python train.py --head_dim=64 --norm_eps=1e-05 --attn_scale=0.125 --init_std_o=0.0255 --init_std_down=0.0255 --lr_head=0.0086
MLP neurons of a small language model. Each row is named by its layer, matrix (up: input weights) and neuron, and shows model dimensions 208-335. Each number is 200 + 30 x the weight over its row's rms, rounded and kept within 0 to 999.
After each neuron's rows, "fires on" lists the tokens most often at its 100 highest values on Wikipedia text that the model never trained on.

L3.up1085,198,168,138,202,223,216,164,146,180,213,213,239,215,229,232,172,184,185,203,159,240,171,169,191,196,164,171,203,211,212,210,207,182,141,175,224,185,204,191,204,215,195,244,226,226,204,302,164,206,224,141,244,209,171,208,219,214,219,235,193,192,167,163,212,167,204,197,173,213,223,138,224,186,228,179,210,223,212,216,164,235,154,176,213,195,215,199,194,191,204,198,189,227,202,188,234,244,185,197,216,185,182,195,165,217,229,199,203,207,259,179,173,216,216,205,187,188,231,235,261,219,215,142,203,144,238,211,209
fires on: "1", "0", "6", ":", "7", " was"

L3.up1280,203,213,173,223,167,177,232,170,176,223,221,270,179,145,172,149,232,228,238,189,195,222,212,216,166,190,204,261,138,185,216,204,187,191,161,206,173,211,156,272,188,216,270,218,187,243,241,188,201,232,170,177,179,212,214,188,119,251,190,175,222,167,216,173,218,209,256,209,235,171,204,215,209,165,171,201,166,224,192,225,184,235,172,159,193,198,243,199,252,251,191,187,213,218,195,247,216,188,188,209,238,206,239,249,198,203,211,221,208,192,201,177,173,196,206,177,228,186,221,236,168,176,218,194,203,194,195,175
fires on: "\"", " France", " States", " USA", " FRA", " Louis"

L3.up242,244,160,172,178,150,181,145,206,208,141,217,240,173,221,176,237,165,161,196,203,194,203,189,193,219,140,193,209,183,190,249,118,183,179,171,228,210,201,162,200,258,188,253,190,232,202,199,209,171,207,175,145,207,189,203,192,160,184,180,217,231,242,213,201,250,227,227,167,193,183,175,189,197,156,128,251,194,175,210,202,189,241,230,190,163,193,216,186,202,289,184,177,216,190,176,180,217,119,216,171,235,190,188,183,231,230,232,196,187,122,172,252,191,245,213,181,193,176,214,196,192,206,179,217,231,176,190,273
fires on: "\n", " |", ";", " and"

L3.up1431,183,227,176,233,203,251,186,218,178,190,209,218,211,194,203,172,216,173,181,192,192,191,197,205,163,144,250,213,234,165,227,190,154,141,208,163,192,224,200,212,204,220,248,205,248,182,211,178,255,199,181,208,176,164,193,220,135,211,234,206,195,195,205,194,203,175,159,227,271,120,203,257,109,161,218,180,249,257,178,228,262,172,160,139,162,166,245,234,191,241,171,226,202,219,224,160,237,221,197,155,183,195,257,218,259,209,201,217,157,142,141,170,213,238,188,179,214,190,184,148,158,217,194,218,205,229,185,194
fires on: "ly", "as", " as", "spite", "ably", "]"

L3.up758,205,185,155,239,200,153,188,227,202,155,198,230,221,169,172,105,254,243,175,232,201,194,203,213,204,210,222,188,227,153,171,203,202,163,216,188,186,200,180,304,237,210,244,221,218,218,185,181,225,214,196,218,211,151,167,174,140,224,184,185,184,206,196,158,210,188,194,230,228,177,149,186,164,214,234,222,170,248,191,241,240,199,239,236,173,253,260,221,190,208,203,258,217,232,196,239,215,201,232,191,197,254,249,213,175,235,136,226,176,177,197,212,196,227,151,192,254,252,166,194,183,186,169,196,220,195,191,204
fires on: ")", "]", "\""

L4.up1266,171,170,189,185,178,170,159,210,137,159,203,207,174,189,150,222,218,201,158,208,224,129,189,195,228,156,114,197,235,177,256,172,161,129,215,205,188,254,174,183,204,192,178,179,191,165,261,191,192,205,179,231,219,187,178,235,199,233,169,179,215,179,187,212,237,207,220,181,217,163,167,265,175,272,182,209,224,207,224,186,205,209,174,223,166,228,222,202,151,243,220,164,207,242,212,213,210,211,213,211,192,215,220,207,186,256,228,213,200,167,228,142,223,235,199,174,206,190,222,226,216,241,174,187,187,273,159,199
fires on: " (", "2", " –", " ", " \\", " ="

L8.up255,224,199,141,184,134,152,217,225,161,195,205,246,187,210,143,192,225,183,171,183,206,155,142,240,198,188,195,208,217,178,257,252,200,152,166,232,186,240,183,216,173,206,173,186,218,208,269,223,197,212,209,236,201,217,196,206,276,209,157,173,208,187,227,182,162,179,195,162,164,207,196,217,158,224,109,173,192,179,230,184,227,167,225,196,243,209,214,204,144,221,180,160,156,214,177,228,213,201,195,204,163,221,206,197,187,267,209,228,180,207,196,170,172,182,226,228,195,223,189,178,238,245,205,182,155,229,191,151
fires on: "1", " ", "2", ":", "3", " May"

L8.up946,157,185,207,125,210,179,154,179,266,200,209,193,246,211,186,200,171,221,159,196,199,183,195,206,212,168,195,205,176,202,196,135,168,188,236,211,209,188,263,253,215,166,224,230,149,217,215,162,215,224,197,195,174,176,213,220,238,167,174,240,195,229,260,248,190,175,200,210,156,171,151,199,213,224,220,181,168,158,244,160,190,203,206,110,254,207,246,193,247,193,223,173,216,201,217,132,189,206,247,218,208,223,233,168,174,230,199,211,234,173,218,212,202,217,168,217,165,186,148,227,151,213,226,219,273,213,184,216
fires on: " me", " no", " as", ").", " app", " dis"

L4.up1269,157,178,204,163,131,193,181,208,224,128,223,270,205,194,158,150,169,222,207,193,176,179,223,223,183,173,230,225,220,238,225,188,185,136,264,238,173,213,198,220,222,255,200,239,196,224,201,177,189,200,166,218,175,167,196,244,182,220,193,199,195,168,156,221,181,179,205,232,202,170,196,170,236,160,166,194,157,213,186,216,179,169,204,164,167,180,189,249,184,234,224,186,211,208,181,252,207,140,210,230,205,211,253,189,176,240,179,199,210,266,196,194,196,240,208,173,187,190,200,217,196,203,208,201,224,266,258,280
fires on: " |", " ", " such", "3", " known"

L3.up577,222,187,214,200,170,139,180,235,221,238,174,229,227,166,207,150,237,230,227,229,208,181,153,199,164,179,199,157,236,245,165,235,225,189,173,161,181,212,190,232,181,189,203,237,179,188,273,174,175,228,258,204,146,174,181,188,189,264,219,220,204,175,214,148,246,201,178,192,211,155,177,148,172,249,213,154,205,237,204,157,195,199,249,221,206,201,211,234,270,219,195,168,227,195,197,184,170,148,207,206,164,239,187,209,185,219,207,216,192,220,227,221,203,233,223,233,205,153,216,220,199,152,159,217,214,225,245,200
fires on: " the", ":"

L4.up1451,227,173,209,225,208,195,211,152,232,167,207,219,216,187,169,160,146,205,225,200,198,172,220,213,244,146,191,243,190,190,226,156,142,147,182,239,204,188,196,190,236,207,169,218,130,260,145,271,217,206,214,188,153,160,215,201,176,205,232,239,175,199,222,248,201,184,227,202,227,177,180,186,197,162,139,182,204,173,206,187,190,297,204,195,179,221,221,202,229,207,148,201,167,189,230,203,165,115,200,196,226,179,176,205,222,259,203,212,203,208,143,166,240,176,237,141,186,171,235,216,193,194,224,198,206,203,226,234
fires on: " |", " "

L3.up806,183,171,189,188,201,145,197,182,218,189,197,213,256,192,158,240,173,188,209,144,188,133,163,210,196,171,205,195,227,170,253,174,193,156,191,250,174,208,162,192,221,249,195,212,218,240,183,200,144,248,180,240,174,151,202,227,152,192,160,222,219,215,215,225,176,220,209,186,215,204,204,206,197,201,186,165,207,228,232,212,168,227,235,191,171,179,211,237,204,188,185,179,182,206,177,175,220,146,198,180,255,153,227,219,194,244,212,180,199,175,194,221,204,188,249,208,183,221,179,237,193,167,242,199,246,182,177,245
fires on: ";", " ", " [", "}", " |", ","

L3.up314,227,227,190,165,213,140,178,226,205,157,196,246,164,147,178,143,229,205,155,248,169,153,217,187,202,198,274,187,195,237,213,185,198,84,158,215,182,186,157,200,229,231,209,190,159,182,220,218,247,208,177,207,192,196,171,256,185,215,208,212,175,166,185,252,237,171,228,251,237,164,204,206,202,146,201,254,178,233,226,258,251,259,172,235,149,221,169,199,207,217,171,170,243,192,202,232,143,161,234,194,217,223,196,177,173,206,207,218,170,189,202,212,224,248,188,159,192,187,184,190,202,223,176,219,210,252,216,201
fires on: ")", "ia", " Louisiana", " ("

L8.up1024,194,192,225,183,224,128,205,214,221,207,245,231,228,193,194,139,199,186,197,192,198,165,230,205,200,204,193,225,148,211,247,135,228,158,221,184,191,242,166,222,179,209,155,247,216,151,221,138,194,209,184,149,150,225,268,179,148,182,216,225,148,164,213,228,236,211,218,205,189,193,234,152,205,222,215,255,201,178,223,170,171,231,194,175,186,227,190,201,215,225,215,176,220,190,232,180,134,166,206,241,200,229,185,163,165,248,218,207,190,206,194,227,243,259,170,235,188,166,200,215,191,156,238,211,237,214,177,259
fires on: "'", " |", " ", " as", ").", " /"

L3.up782,171,190,181,182,157,125,130,236,195,184,211,218,213,166,211,216,158,192,216,214,226,196,227,196,250,172,192,216,224,204,190,186,150,198,266,185,199,207,211,223,202,218,177,217,179,218,226,213,181,234,261,159,201,149,179,228,127,288,205,185,224,155,196,181,193,206,184,176,255,239,221,165,221,181,155,160,175,234,202,191,155,188,217,163,218,194,233,226,270,217,187,253,237,217,188,177,176,210,245,182,186,193,228,202,193,251,223,202,184,217,143,240,204,206,189,153,230,162,183,245,239,123,143,215,250,232,239,244
fires on: " ", " the"

L8.up613,207,130,204,191,181,156,160,199,211,183,160,190,159,169,182,197,184,140,184,229,199,225,310,207,269,193,188,202,225,202,220,160,192,204,207,232,195,210,163,225,250,239,186,221,209,201,190,230,159,204,257,167,210,105,213,262,191,193,250,221,186,196,218,237,198,213,147,209,205,264,204,149,213,227,171,255,218,192,184,263,191,195,155,224,202,187,198,194,218,211,180,244,219,197,158,179,178,196,223,246,216,237,215,176,189,261,190,197,184,204,154,239,213,212,220,217,218,232,155,230,182,146,252,269,182,167,186,193
fires on: " ", " The", " \""

L3.up897,185,225,206,212,167,184,166,201,157,224,219,210,202,188,188,161,195,199,189,206,222,176,273,190,216,222,205,174,179,156,231,179,187,190,221,165,180,222,172,270,235,233,255,230,212,175,219,160,191,231,193,207,227,212,182,193,202,174,150,238,220,179,196,196,220,213,196,216,212,181,159,233,148,208,172,222,183,228,233,236,211,155,198,254,183,160,253,287,180,189,277,234,220,215,238,235,188,232,201,204,197,232,267,237,171,205,100,200,183,205,221,168,208,266,207,236,215,265,214,197,213,201,176,200,177,190,224,214
fires on: "\"", " \"", "”", " “", " any", " group"

L8.up1313,208,214,190,166,177,161,160,213,197,223,174,198,275,204,179,189,197,231,242,232,226,192,243,221,182,192,197,214,205,164,220,165,164,214,165,215,207,237,237,193,227,232,191,204,231,192,240,232,138,233,241,165,174,197,211,194,148,224,214,222,221,159,248,199,221,209,174,175,200,228,200,172,238,205,169,171,148,237,172,234,187,224,191,128,170,181,166,256,212,208,233,147,154,240,213,182,156,193,212,153,193,241,183,216,233,240,216,215,146,221,166,249,181,241,230,242,283,223,175,213,236,201,150,188,193,158,239,186
fires on: "1", "2", "9", " ", " the", "."

L3.up300,178,234,196,181,234,190,195,180,191,178,198,187,240,260,191,144,237,101,180,165,216,132,172,183,176,215,190,210,236,154,272,187,156,184,192,223,190,288,190,211,226,206,164,256,148,193,218,186,164,207,174,245,230,168,170,240,171,207,198,211,187,227,228,197,153,188,151,217,214,152,161,192,160,155,238,198,165,213,179,196,217,228,231,198,116,225,133,225,206,187,233,182,181,184,148,195,223,200,201,203,235,229,187,215,238,264,223,214,174,214,250,193,203,189,245,222,197,227,167,228,226,186,208,183,193,212,175,229
fires on: ",", " &", "_{", " ", "."

L3.up373,214,161,232,189,153,181,219,189,210,208,182,228,195,185,191,169,153,189,214,207,215,180,221,201,215,176,167,190,188,200,171,211,122,218,240,239,161,213,201,188,162,215,198,214,146,250,189,174,179,227,303,180,178,138,208,246,139,185,225,214,186,226,172,214,140,240,213,174,221,231,233,160,193,221,178,181,204,209,204,157,177,181,213,176,197,134,203,213,141,197,243,219,235,183,174,250,184,157,205,217,223,235,169,198,276,209,211,232,221,211,177,229,226,177,266,128,185,159,178,231,207,222,171,225,189,195,193,224
fires on: " ", " |", "(", " take", " inter"

L13.up406,190,192,195,179,218,198,167,201,196,214,209,204,249,194,176,200,223,211,199,242,209,192,194,238,219,200,170,229,204,200,231,165,206,141,180,233,210,212,187,215,198,183,193,227,207,204,230,224,186,215,200,238,187,235,229,284,227,161,222,221,178,169,216,202,159,211,199,184,147,260,152,235,211,197,156,226,192,185,197,239,177,208,163,201,171,299,201,207,175,235,147,167,204,228,162,185,215,199,194,207,136,260,122,240,166,267,160,211,184,152,184,195,274,170,229,242,188,222,193,218,181,181,202,222,172,206,229,173
fires on: "1", "0", "5", "6", "3", "9"

L4.up1240,167,207,219,149,206,186,221,142,181,186,193,224,200,153,184,185,139,209,182,199,198,142,183,213,198,196,238,220,261,208,201,185,189,210,236,257,162,165,224,196,208,233,187,209,168,191,268,229,150,218,197,187,185,171,193,217,185,217,187,190,234,192,179,232,189,219,209,186,207,215,230,185,209,188,166,232,218,178,208,187,224,233,216,157,189,233,163,185,287,196,200,146,216,186,159,250,194,167,130,204,263,180,192,195,203,238,198,206,159,171,226,219,226,240,257,199,167,187,225,198,203,186,200,214,275,233,196,213
fires on: " (", ",", "Billboard", " /", ";", "/"